Weights of a small transformer language model: vocabulary 13685, 23M parameters.
MLP neurons of a small language model. Each row is named by its layer, matrix (gate and up: input weights) and neuron, and shows model dimensions 64-159. Each number is 500 + 25 x the weight over its row's rms, rounded and kept within 0 to 999. Numbers have three digits each. A neuron's up and down rows have the sign that makes its largest values positive.
After each neuron's rows, "fires on" lists the tokens most often at its 100 highest values on Wikipedia text that the model never trained on.

L4.gate314:458496476526498467450481512527504518492486502495473500502518512470504511449494514487507559506473549502576536512524528474483521541480474502500492483472551525483502539507523488506517530515550552505523495480510535503487545466489509524492502492491496480507468505478488488512522483507529497506
L4.up314:529461542549519466504497473482536502470560518486512538507495534512488458490472494466515495495502528518534483527504480503506499459493469492514491525484521516481510520565529486530526533554509539455524477486494499497443551465497453490510521471451497503511462558469480470467499511556491514497
fires on: " and", " who"

L2.gate350:487500538495516513471461516483506527478467491447465476507477515486520505473520561525528539491528551487471527464500532519451524520509524482481499496510513516488474501514522479513484490490458467466533532502488501501489504506491488464509475494515508504516509467480544464575517535547516498523
L2.up350:520506531471532498469457556536514540487487485480509470504505461502502513461508521573539497530538536496487523484453520497417525480501498503485499512527535530519463513508465501491518479495517513487502497478489511482510522503525476471474471513526513502541510435521480497589528494524518497497
fires on: " that", " because", " said", " says", " believed"

L3.gate640:482504483512489478497503468493517512484556511519467492506527485474470511536540474517519480497521487484535476515466502549498502529437514501525475514497483473485509514484465495475478520494474525546514468551474509507497524488479557520500502483555453544489497494535496505511513524479522490508
L3.up640:519495519539500494457512488522464477523529477524495524498469515508468497499467531517517517487484494504490502464522492487524505530475494473502510498518488488528507523501501465481518498504506508543532491508477512444490494482485509497525478470521468454474503497530479461509486501539440542501
fires on: " ", "9", "1", " (", "."

L3.gate169:483491506514520523514510498510529509518526534484499535516490534524467489524511515543513510550509475501511500532471540504525528459487512529473531480495493532488471497496485438529526498497497495493544490445520498496520519491497527524485504472523481483463531531514472505489483541501492479501
L3.up169:484486469457512433477502515521561501512496491474498555468462482476478461492516504461518499483523504478490512502523473483515524523470494524516526471484491490490484481471499439501541432510524489505500467487524525498526525514532506506485483495501548477522484460514482461496519537505572500462
fires on: " was", " is", ".\n\n", ";"

L4.gate554:531503531490510524532544474513488508539511487508497466479494445497486466512474488489509511506532535516519475495455473527505556441518454505471533463503548498486524490555489523506446477501517515497518506507454507466499476525482492483517549467531504528465484491514526482487507506478478491515
L4.up554:453508454471526534502473451522511499441574493484494510531508443546523495508481482492514496513536521518550506497529476542490508500512493486460511510492478478484474492529492489512509478509465507483531514444513481490514440507529503530477480462518576504495526470531542499503499492482513502489
fires on: " ", "1", ",", ":", "c"

L2.gate753:521494466532549533482442495458497533469464498537527500519529501499505514576449481504502499516497513480552526513502479505501494508484525539481502468530511500497471511527457492517497444486537531496470516512471442494525497498520499500513483475528462484509493493502484473497494484511519512533
L2.up753:522444519511492547523524535509569486477525499508494504533449469501491490491528479500479489472462500475544486489514511495489508529495455483452537481496526526500484492538500472486472502490477471494492516511494537485457504484526452489477492516538483480499495472550522513522540511516528522519
fires on: ":", "-", " |", "\n"

L2.gate692:481461555518542485482487494466470478503471539479473479496488481538548543496490426533464485548516519461533481516514503531510500513523512501470504480509514481530553528531501522545510484509485494506524509496504462543497527505564521457474517500506456484535484520466482441490480528511489555503
L2.up692:479526465493498498526517548478499499484534524473492501556437489507506473496485540523514501496509488498486543520478481481434500497480513456475499487521485463465481509491491510494476487531515485447503500484505543502518503488462502462513452469520520513476495486524521456499519488471464478467
fires on: " over", " There", " there", "ae", " she"

L2.gate336:465512525495554530523500496527510491533498526460463508540503467519484513503482510508540485459519510525497466509477467507521506508484532506484440511529479518498509543536491493481522529542503424504528480508515518451528467532471520514495473523495479505519473505481510475529522539534474539519
L2.up336:479494503492530518563495481541540525492483555505491514510505544497525496514550476475481495513529479523470500508463493474525508497506537511473489478471487493534484534538524510457508533493510489555522496539564511446525519523518472460496485491472470482497520542435491444535487492503477496515
fires on: "ate", "ine", "ide", "ore", "ille", "ome"

L3.gate360:479491477515519516464474486489535511456515491489474549511493484531499471478483482480473516532466524445536481519518447495515499488482474479512534529481508545488494492551526487509476516500467553479496535476512476474468532516475476512503519474515511454501499551507486446517480507537518488512
L3.up360:517479491565469509492455473533493535468509534497518528540523516511515522484524496469487496518524515509464523558507495500496497509448519488516546523474497499479519475492510485480509505465516533512518531488514478513489508480526484476500492474470519525488496530535473450518457511528535497459
fires on: " was", " were", " is", " be"

L2.gate150:518534503468548482453446471477511526469466461510534528489510517517446449473456487539482459448533478520507467489541491469479458481523489515516447518523519502524458502501479503550511491522504515475530487523486457475491482477488509497486503500509492484500523452558491513506516493522529453492
L2.up150:504493468447494498516498515509495465437530437479513516544508468498498480520491490521480489467522451509522485527520556560439523483509520495527475533492497542493482502486545538522472490484544532457533512520552526512519476515498469498500498510495509513511480431482502478495444468482516478483
fires on: " "

L3.gate352:493499487508476474492458426474505512513504511492494492491503514484506563523484449506429469498461481501477527503508497529512501491472492518478504492527520460487507469498484459549512494495522542527513488509478485442544447491467499499495510472509488526475490475520487529504503508496464510514
L3.up352:549511475539498448447502503473463538495485485486501504497487467517507525472544507504498562466519493456465533511513488524520526503472512470495479497518513476450470432481483492507529514462522518494461503497480526488486484496470532501499474460471478506497521471495453466492523574508507499503
fires on: "y", "ing", "ed", "ä", "ill"

L5.gate1039:497488562502452453478512498495495467511472469515540501465515455501473492534452488507459488501491491496512582473458492433520497490483489461498461536537478470499478454520490510481548521541490465492501516522533486548533520448444495477531464487503507496455442541505489500483478497506517516532
L5.up1039:445539574522455482478501486521530502521463530492502505452470484531528525562534516536471503535503502469467525465447511506552516511446475464532489525516496512507502494528496503500524491473516521509474480520514455525476489522506508568518495509519509482499489465500538477501526452523510464545
fires on: "\n\n", ")\n\n", ".\n\n", "’"

L3.gate668:490457458478518497506483493525508466544546456511497482488556522486470493496536521511501467512461486481497481491493540469481492487520483485519560514506526489525530507517506445526505505509493489559509514477485551537447475469514520482498533449496509461470486528514466507507440550508527536481
L3.up668:496436461478560485537539523485497472470491452507476508481524484503512502495517473482538445504443514498512495477526506521516510538513519447471522523518498489544486510470474449510481525483503489524480532517502495570520494461546540474446498456464526464495531527487517447438510532507550567493
fires on: " is", "aug", " was", " Date", "Plot"

L2.gate75:504501504495538503524524483507538511498481523493488506460501531517518479532525492516490502518490498465499529476499484484516471490519532483502485467522506494521513544543533499512526482501454443466487462488485496537496483496517522499515531551534502515490490506501512482487511537490523492447
L2.up75:511482438518516528517499503495559516525520530493519443523497515492501490479512517495467504496528499516484463519513499474477497479506525475514443483523445542504493559516534506482579494497471511520515497512489503542503491516478518544498488547523522520485479451484508500522489495503455492502
fires on: ".", " ", " time", " large", " small"

L4.gate441:470488471527504472522463540500508536456482489508511526521493496505482488481495487526496525505513482504505524465526515512503509497470506523514518549499517494456517503549497500500502468522516472497511484459497525490521555500458473513440482503521518525494492488518478509527478488543552493520
L4.up441:564455479494473487499455466534522481461518545485522522540517520506559496488514509481497504494512477502543493510497524516494478524516516517496483485550540501500493475508538485529505495505511442506472471464509487490510499456511451505487508485505521594511482536499511465506527514515529488526
fires on: " was", " who", " player", " is", " and", " footballer"

L2.gate548:485524524503513497501491473505541494533465540501527524524505531513494510521494489482505505472535491523503554530482463478493526486518520521484492487470515523497534526546453506479472488510507496513491477507531532537534455496472470489459496505471467522503514528469523519517527465516450535501
L2.up548:484513518485496511493524490514543508454469488561520515500479551474492506517504505512461528509501527501527572494520560462534530538520474493474483528495542468518495515537502513470530503507479500521507449472493469489499534462496516486502524541478500501481513518538516485506494448506484480525
fires on: "L", "-", " L", "ille", "ate", "ole"

L5.gate46:496530486485529557501507531497533507490514501540490529474504518484513518518500534518527457490473502507489501551472478496503476510493476508436486506476490525554545502539494511476484493484528505525509504534490491480476497483581540523489529448539496502544478521528459483519520541485547526482
L5.up46:471502522552471537498441519495521447535521502469484461518505529533509494490515477526530494516461516528503530528477548511488461524522512535506495493490543475483481546489513524529491509533512511493534469480511460473485500563475484499480500479495477472472517485526517526524547491522493509474
fires on: " and", ",", " the", ":", " of"

L4.gate620:522475540491470418510489494509476504490480501470519465489542467522501539442510537521484494480481526505488481523496498489440460508512513507492556483465508514519507524493512481467503515529466537465518480510537502512491502477508507508521485456493503485541553514462480494528500508498504499517
L4.up620:511520553472505492524473499571542479515521518475506489475461462515529495495514542494493501469522523493511483522505459486516533464489460492499504532527530486577488527509502552513512517512458504492499496493487553552488503493503488548496479475489561513529528497516509464515515558533477512538
fires on: " that", ","

L2.gate318:510491519506455519481485501482494531527527495542490509499521467509497467509508511506516471520515502540502494504499503494486487505561544543491494477472498510518492547519523522519512501486485486451524511531488466488463504482491485461513491499525516496527501542522492530497522512505531476484
L2.up318:532488486461514528512510552453490475503478459516479486529511481510514519469516508479526483429512512527480484523510487471508510492553537544532506497452475447495522541478508502506555506463512546455524543570506526501515473494504490515506461529520522463524558489481500467524529504488502527506
fires on: "–", "-", " "

L2.gate938:459433504533481479495536468503500464515501505494484530455472535518529516484468504475465509470524498512486468456512490509499530516503517494517489490479529445517523526514486494463505440515525507523500503534532475534492443495484509455508553503474503500502496448462515524452512493504518470513
L2.up938:503477474497541515502478490450512504542494456497461543458496540560526510516470488500491514485488510487494529457549543505467519511462547477471521516500524490521535546499496518512526492447466475532487490537527479486526542506508445502481502517467517524455525475516503536510532500503459517505
fires on: "0", "9", " time", "2"

L5.gate485:460492493548486502537476519538494463437490519513492503469497465472461487490473517507482448517521505532529511500502509512505513481509479478489537518477508496522471481559521505463522527525535497473496460526487516470495513540528449479481496482501519469493477526544492523495491532499505506538
L5.up485:474548507475504483467511496553492531475464487467524504509467459504495515469509521489518480463523491492491488536534541516490503483501459506499495481544519517511490487527488531521464504482501524481470475498505477524498490500504497480535500502459533466468490523523550449542514457485524525512
fires on: "2", "0", "4", "6", "7", "8"

L3.gate237:476507427550512482476501469500486472488492528511548525502535496471530544511473498474502484527501519543541519482500546522497461490495499508487544499522549514471494510524476534534485546506486517534507513492491512536520512493523528489520502476497531460496506509486498481488504514487539554510
L3.up237:507513464536489448505481440509488508462506535477494494477503518494514537504474503513457497521539540546526524537483516532500503497494506514483522520502504522453470511540561531541468536534458523525497483467527495501495516509478548498494536500489518458485506524495480475511517508533542476484
fires on: " is", " was", " are", " as"

L2.gate817:483455494538494543496468511497506561480469504470489519490473524469560526505542482530532512520477524526493505477500538501528490497474464520456507512482534454493467531502496506530515480502530524502493492508499491488519470541535500518478504527497501481473522492453550522499500486487505538536
L2.up817:494441468499505493505468519493505508500516478529469551501501536479503550491542443540475517492458501526523519513497497505550499506441472475499527508479503471489482507484491501527500466485510476474496526496509476478506520539521498499527476499542538481471541484466550497502489469502503510532
fires on: " as", " As", "As"

L5.gate725:462481516531514506536496487508505462532462490490473499469499486482491526526487467542467498507465459484559494523492493487515525462481512500466500472486514476516491479490497508489508496447537554481461498474507506461564493470479545482516476509509535520542495477492530436512456530536527507498
L5.up725:484495482469514489465520481544452489524522496514469481543506507478480508492503482507525509475498495528556459493531506456504544495480485510459457517520552506495522513531519517506505481485470504463512483505458522536507458489504510500557510472516526453513529525505513508532466523495523524490
fires on: " ", " de", " of", " for"

L3.gate454:458513497486494491490504470486552503494516488523472522505502454503498473503466487553480546525524557490549513518524501508526528526501542482462459465513497499485433487494519513489506519492513522509514503480524471474498496491474506550499476493506500461499511481509487514510528490498513495568
L3.up454:485469457512472550543521502514504501496529444511489501451500491545489491473501483518487519505486521520524489524506511536488493552499458506495522532472511485491466471523509490458535462505499501513443506467486468537519528491524517506504479472528500474465479476502478511478515537489510434517
fires on: ":", "2", "″N", "3", " |", "}"

L2.gate460:504488491479513537497508491470485493512510514448524486519508482498516470530497504473470493442486553463525503458463499542482508515506497459451486536491531515478539514534495501511501474490503492477504514470510555498501491523509501527456476445518558519514493515462502450496549535458509497513
L2.up460:550490475506529529512461487466531524496495478485497549488486511513487517517480418527516488508511529466490507495485473469522542564505492514525486538515565492477550492532494498479521511503488505460475492477482485482546512501536518496513506491549497475532475516497507494507530501452491490514
fires on: " un", " Un", " dis", "|", " Dis", "4"

L4.gate271:518528489508471499513415473513485489485461500501536529475492517560526521504525467503453479475508423481465512468487456475521528502482519515479523487495463516525477519478529522465506500459539518475525477502517476477536516475483502511480480525477464518500481479505485502507469439556483450495
L4.up271:462466501541479519508456488535511477522460527521493485511490508463517513489526513467511510515496465459488527476505503490478450515484483539545515499533508518485499523512544476505480510488543478474503474503528521543484477482433533478459514520483514521497558485486505501515496488550506507506
fires on: " the", " by", "'", " a"

L2.gate1044:465496477498507462494502530532503535490539472499513517485438491480515526521501496479500566530498495516525493510514512479519536529500506547488482466504518480523522487474495476535492527510485477501500490478499452502477506541451489517469519519464450533496445525447493544471505511512512485522
L2.up1044:482527485483530502523551483500516509533469464493482454505490466478536535501471539478484516455476551474501468552559488494510497505517496514485494524459518490503500520465490502511511506483479486465470507530521462513447519484480480492504533517493471518534438507461486553512515501501520538502
fires on: "=", "|"

L4.gate534:478463452461486471495463522506490484480538447482486524510512520498470513471491531512513532469490543491495470522561520498514481506515491508482454504516514519499490496487464467491514539481488530512500493477489463520462517509478508511479503496490520458508453448515488474475533511523482517510
L4.up534:490471518543501492527484498496527459505538512506493521547483546469462523515510510502512562496508461465520492505497537483503469497476540492538523488529488520511526468530507477490527508508505554516506528440465513478469529471516477515502500526454510510501521498506464480500526498505517483462
fires on: " and", " is", " was", " Year"

L2.gate693:531506465475503541494482548530543530470517494504507489515480477493531512500488496506493503492515499525496530494478493540475489517512498486466508493476522473537462495528536482540513486524460453490502499535522503507543480482549535484557483501534489530496470529507449501511431511497496503500
L2.up693:503476531491449490494490502518539475517534529511509488473487494465494512494496514482527480535484481528438512480476510491488515489531491486511460477475497492549471482498503510507486465481449498509497487486533555511508452469531470485560471503487519451474487569484485485534480464447482508472
fires on: "2", ".", "===\n", "==\n"

L3.gate1062:512519489482480503510486511505481512488500513512496497494412500533487485503478507494470496485527515521522484516514545530483457525521467503451522535512455479536489474523516519492474498489528521510534454481496493518489502503551485510504541524517509517526522504468464506556487488530477531473
L3.up1062:498495467457472506495483493516500509467513507493495460512536511491509496484487471450477477530510520482538466490483489470494513487545474500432519523486502496537498492518518461470513475474531528487487497477482459483509535476493495520494509483499530515532481511458523493552517494491468492529
fires on: "er", "ant", "achment", "ter", "or", "ers"

L2.gate870:529501513535515538523524483495499532506525513467513522455496497474517559478530515508513512490497507536511455491500533551526484519525517509498480508510524541534534490514511495487509506503509521513467488512491487536528468524477466482480513433503524464466470475440504478513520518547521518514
L2.up870:506533491485516477545448471513495525438511488482499501482498539533521504479496465501544505492526466488480490527507514497499522499474523491499467479530481498486487484537459518497454453486487478495496500523522489514514525491478485511518451474523492523458480497471481479500503535502567472580
fires on: " (", "-", "f"

L4.gate576:516496509480489472494522544512489476495528535507500481496481512519503521493509484443467444471469489507535484513557530530472498506535466507519532476523512473486536489459506448531480534520492507505513488545548493541509522514529505499551496500524516525502507500530483550476493495478525550510
L4.up576:484498490505536522496525474512512535502520553482522500454479522535488472504525455502510492530509543511497515507518449496532510488491471533507520493522533469487498513515523506497505492546457472493516462488494561533513503505477497492522477551544522540506450474529511518502467501493519538534
fires on: ",", "."

L4.gate7:491511460452454543508491464486505516513498498535517560529464520492504526480519523495537499510505516502546509478488505478554488503484493456494473468486494513515487518478518472486531533531494489463486485480521480477487535470494525525522532477516504526537513462502456478469518487462517530488
L4.up7:523494474525478508463475551532530522537517520489485433537468485548501478536496466494505421511456523492483492490468502486483499517511481505510526472525475509472504533481515491511571476473505469469521508501486488467543497474527475524488461474506469500501533497504427530501512477474501517484
fires on: "%", " and", ")", "it", ","

L2.gate971:467493506487525491525458506482494462484514484482504532514489460503505527467505510482521539471503534533471482478501482489478496523519486495533443494519545504507528560499555492524525527506482514507476469451482505529491474513532474472481529471447483471497489522526494514496535502512503523466
L2.up971:514453527500476486528531580475488475504489487507518496516474511552518478466514492514524489465495503481515523516526508460510506543516472484494471475524470475529567514506501499492546512487497506511525486511501541542482510484511485507513503488503468513489523502511486494516481502493522493520
fires on: " was", " and", "or", "uc", " is"

L3.gate557:493455546531464537525496478479514510503497532487487525509473506530488550507523497554524465484463482507496524509515522520472495487472497470522517516440518480511497493518470508485532463513494526498528479517500463475534500469537494504526496517513513500509494510511456485531475522519486483532
L3.up557:534498494486501520524529526471487445461517526517491498491487509517498557483494544511507500530459482526500537494505511521539483495510460497479466514491513488561480481504469488541481499536516500521493469510480479514503497491519508478537515529457492461497469487508461518505465441476496505493
fires on: "2", ":", "1", ".", " |"

L3.gate597:532493507495500484491518511518504471469455488521487492454475496493496544477489478492508476493473451463501463484519505488513501501465484529486528440479538543515497494488497479468470499518451505543446507470516500527502514483474517474470501469499469565506484479509524526490523486528526529507
L3.up597:500529508507525489515456499522521407465488465494512484466474507496537476482525472509508514482476465525485476529498474491492495527483495505517487463487513506466486488494474540490490492517497489496502515526507534485513486514458547508490480513518486532472473514532481514499537523523521500518
fires on: "2", "ric", "1", "-", "o"

L2.gate240:511491503533503482517500526519470453505507486488463513473479519500516510482483492458470518510508432575478475502481483506516520538553501473533547457499505516511521515489505500515496507519481518525511517514489515504533508494434454476492462466510512453488492466519483506521483486497536485519
L2.up240:502549523494484489529478506478507485537458497501488524476504504495535515515500482512495514512512483491476482509491534540467486481536557543458483489470516484480487491517488522497485528521474527491497513466539521495523477496452449494500472505515445505488512495468522558521458449475532478546
fires on: "-"

L3.gate97:489514476500488525461503512533520478491495503489519480508496518458500479480488519501486524499476476496508503471468518511523520499569548491573478490521470519443510503480524489533481561489466516520524479526507503483472469521455482513519483548497510520461474506488516490480546460469507476450
L3.up97:487534496515502515477456468504537493496470501498499522497537491463484498507503513454454498490478514485479472499492498468523480510488491464557506496516464527444491507465540479546488503469528509519498490511505486487436482481511476486511487464479486539498531471560478542484541484482503484493
fires on: ")\n", "==\n\n", " |\n", " father", ")"

L3.gate205:546495454486469528521474519521533513527452554521528523484510516546511510492526510482433500507496485498468520494513495524479475496500561504526479496541508499523542521487520482525542566490459519496427516473508495492536459508503491449479487502483484484503493542429533479514523490464559494533
L3.up205:530499489473515489470510515534496518519543515508515486512490462490505502508540516508473503484470470518453528485494497473521518540559522495482477453501476518490499502501473519537485490488476506463467514481482491537509545479518462464536492439528485496514506522471504481507517489498510463536
fires on: "-", "|", " is", " include", " are", " as"

L3.gate965:497493503473484475495489522478532523489494480541522496502519538501529523515489461535496516509461520497499498493522504519528501467458508464522469519486544540535527529492525477499454500521476516469481495541520517498486516497510517491500517553519495507512500497495468503416468496511473497464
L3.up965:484500511475490493533569451489516461462544555452504559482501437451510523509443521497544503513512511492516501525481484502495498529537500504521517481500494505459527495502473510447529531502466503496523470485487463490499542541489500517457470482515523532485470517512494524531499491502515534513
fires on: " |", "0", ";", " at"

L2.gate553:496497507468542468497493500520475532485507549521495550511496508492539497485519501484460499547479532505516501479469517494511502517493529531466454465498508449502528519540489474485511499478469493492445526524520511464500505543514521478489493530516514502519541497518494462493481499445557466514
L2.up553:469509475508518492498507491481486515490526554483471507493510493534499479496495476480515507555500499538513519543505517508521485521475497576513519486533513523508487510523490568492469527511476526519472533480485441492497518515492466532485509461521543529479497534497486485507508458496548504524
fires on: " (", " as", " |"

L2.gate355:510523484515510515494505500519497537500516489485514490514481521483557512499499516524485479518507516470495487480440480500480513510466489535481491529522476477498531487478468467481519487546488473530509496497502538454528474526486515515504522526450513487514510490513497482492500523454486496483
L2.up355:444547479530465503519481441507492566505519521479451477511515499475474454524505494494476547541546502481497516514493512540487522492546468503502496509503511540506486487460491507471498486468442507493507520457494505525553520494501454512486500504491488440536539520534479538509512479491503470468
fires on: " |\n", " |", "s", " column"

L2.gate893:478522522483515526496476491550471506494509495535492528483538454500539563482509492551528520471461488517479478488546479563504495539489538516485488468518475540522524522534503473515448510483512548513508506478468504522483482470522477525482465498479469480481486479481522503507486540493514501499
L2.up893:472511512502502499490488514543476550499507475513496496530514443492519561477516485494514529487487496535487497476499543532461530560521480488493521460499475519514497513467498497517469505491535538481501497519476494536473485511505483505485474499487478478439484489515497532508527536509519501517
fires on: "-", "–", "1", "0", "2", " place"

L2.gate687:508470490476458533503473468494475494467461490476511472569544483474508477508504539473540521487431498471493484531479511546462478517486497553517507517503508466499471470530479480508512503450503485502536516496519490519516457486519473485475496482507490513511509482503493499495496524486493519546
L2.up687:485512486504533503471516471482536496530498531504512480504518464504498502514492519486507534526457459486513498480520515511497541492450458554497481519477552539473534442502448470509534459481525514464514527450526538502506523531488513548485498480525506458539522530507548447467516521464497511521
fires on: " un", "G", " Un", "nt", "un"

L4.gate150:501505481486507504481517469496484498481462490483506504505491494452543540485523493527533533520507528504519493508472493483486512477531525483458478468499465520481489525528507517457467473513480525471517449546441547485476522452483501505508547493495493514490501534520502537453548530541518508523
L4.up150:498516513462484483504477488527494470486544487490484494511557512524512504472508496493518473471565444525520488483508489468549516537535509457520436491512476459450475490515456495468498483514478463522492445515523502512450506475501486514510481512488495475466489435509524514498499475543549474478
fires on: ",", "1", "2", "et", "6"

L2.gate211:505450474540506542502516498523485520460521495509501486465510470522509512511497519506494483497465485520520446484484523468474518506497508479461504514480482516544504521538474500509562509516462460555498490515497499467530494473504519482516514484515485537478505517499472480505534535497492477516
L2.up211:491464471558485528465528470506481494507508516480458529485490519482530514500501527472502509528453497514493483499468494506517493516493532490483502493481526464471510535489514520476520523523495492530494492553464505506488514523489476488527473520498445490518471549474522467521510515500469485525
fires on: "9", " time"

L5.gate604:500475493454522496507451495519521476479480505510503518546503459477471522496502491485485507520480512503544482495482495543494505498492483510519536516530480536506476473509489439490508508492505536475507503525489525495487483505496499529447553518513468493524499494514477520538521484461472529485
L5.up604:495471577494500483457461488496511499491521513501491488477486472476496482516493489485477503494489535507525513504502487505516507462483476488490479478539499508542478484494496509458461517551511497506505469531531477524513503516493489492578536496479460469499480473511503471506491450478494505482
fires on: "0", "6", " time", "5"

L5.gate2:513500477487478463511470522477491517537524490474487487501477449430474465536556498509466507478474496530505512503539535473459534470470522484479479460519526514516516497563477516522473524446504529541492511472541447504481461511463521488515497541462533474515501516568497516528495527449484494489
L5.up2:535515485520518533504529541485515470466521491488506504551534477520533476513526525487488535454509515501485513485497479489498453483497498513492498560462497433499464481511495526517517582476509509488516501502515500479534490507448541461533526505484523506484499542476543464497519498502501505540
fires on: " |", ";", "P", " "

L5.gate1028:515490477522466480492527518524470543515472501510522481481553476507483482506506482528487476501455497492515520502504516498491529494546494476485553459462450492512509524506537456488509500490578503483489492514430513482504447533523520465485534498518520550509458538537450520498474494458481455462
L5.up1028:474469462474536497500512471553483512514522523472502523534485496546528479514491500520465489475535496506528520499565519525503489454535481464505489523443468502532478539439535504495500522517503527487513499498486508475499486507514532496533482498459479495493549492505475519429468520471495485501
fires on: ",", "1", " the"

L3.gate208:461490510544482519488519514492495507487542470479491482487511499516507483470489510531495495471463518501479510472503504489501501480468496505420480511533483481475433456482471550483496530549515507540524476516512503522544476461524533488498480467482518523486478499522462456541496529490491492494
L3.up208:512506480598468492492511486493485503488516473510497517529464478519519522473514476518464520469492463525488507514493455539497490507487481536502507529499501470532457511488457500500465521548513520531486500498494501496490491466499496485469471504504451556490540509451466484487536520479481507489
fires on: " sc", "y", "Sc", "ing", "sc"

L5.gate267:507505473468543502491496500540492502541476503467546501524470537501478534504494514540492497488487515513482457491513493500516492431506498540514469511517503492506503501525516471492463516508491503459555504452513498512496504511454485468509507570499500487524470525506520524499476470490523488565
L5.up267:486476489467532560527502482479496496511511496498493484528512479521509547539507504505495471527525533471538528510496516523475527533523477504510506521512515498485489500507473528481521528527509445501498482496460478467497498492513535522510503535475473505495486481492479545491500547540514537485
fires on: "|", "'s", "st", "'"

L4.gate699:482542450549501566513472524498462520469473524465511490469463489458493502485474531487532491458502467510567466517469486514464479536510540504471521534490464514454503511484493529476502484544480493481477490520482517448522477499458503492501506466509514483479497517508459541529537561500476495502
L4.up699:497485464533469466534487505504515489505456488469478486509487499495454507493478500509515518525524487558509492507521478459491478504513511513510417498511466489502462523485525486494492497481554517476487459499518490507470520468471487458500493457515485470455494496485541523495539518529494513490
fires on: "9", "1", "2", " "

L3.gate762:505486478527464503470480493536468506459461503476482464493459483489444507462522475450476515486465517456502512508505525483468496489523515516480502522510474511516523490542504511483488508544489485471496497494522478482517449464520492486479495458531474528490486530516467491516454474498496510489
L3.up762:511472510479500485471465500525534494529514523482530519542536482484493535451550454452507531537522449497545488481523497470495504510514511542500498524517488533527522481512535501474514511509515502481540511500497462493545510463531513508545481463516476473506496502486483488501466468497502475549
fires on: "\n\n", "er", "or", ")\n\n", " (", "://"

L4.gate47:479527473493459522463501479465536483487506465493479468489507536452466533470464476485511541495483519501513475518523504546491488476488565491504478482494516530498455480489478486513515519495473489455505502472523479518507488516456534504508503551491501520564491538501511526515490522493497450523
L4.up47:515535483541513520495499505501472500506524513512521505501466482489508505500492495498483533486489495494489511483502498527560523500501545492470526461481492459512487517486503472523486489521468495482528530507512449500515466473498495488519546533506506538502524515476511553479498488469543535540
fires on: ".\n\n", ":", "|", " |\n\n", ".\"\n\n"

L4.gate105:511499541497455504486511469508550516508454568481488494484491478545485521519472506491414493510482498542517517490456519482548559520503457466503495521516446482512465509507506480467526551512530508427464509523535479530480530474501498531519476512498539489527465529484494545505533492528483501499
L4.up105:487508494507490483518531497480531499539466485433499494495513511506524492527479523481548487486506519501494509492485538497530551503493502497506513489512479475525504489480496492480511516517504481539490503503491488528510472514523507522517459494492476472507460566465468451512518464487519522517
fires on: "\n\n", ".\n\n", ")\n\n", "'\n\n", " |\n\n"

L3.gate220:482457513513464508489493476489488474497496470498534463466501457489512485502525497485495501510515554509507474546515489473472473506478460540506517467530480458530508483524492501512500506545508510535510481513521529485512503512504540516430482472485491492492501504434502524510501486518501473507
L3.up220:542464454517478495483488485528481460518516516463487502545503474519458526504515506509476505501493534507514507518506496510509442506474481498483460510482494444529469484467490517526538484479516507540501517510489468476540497481476502551494520472520509508486547488501511484523494516543496517519
fires on: " as", "as", " As", "aus"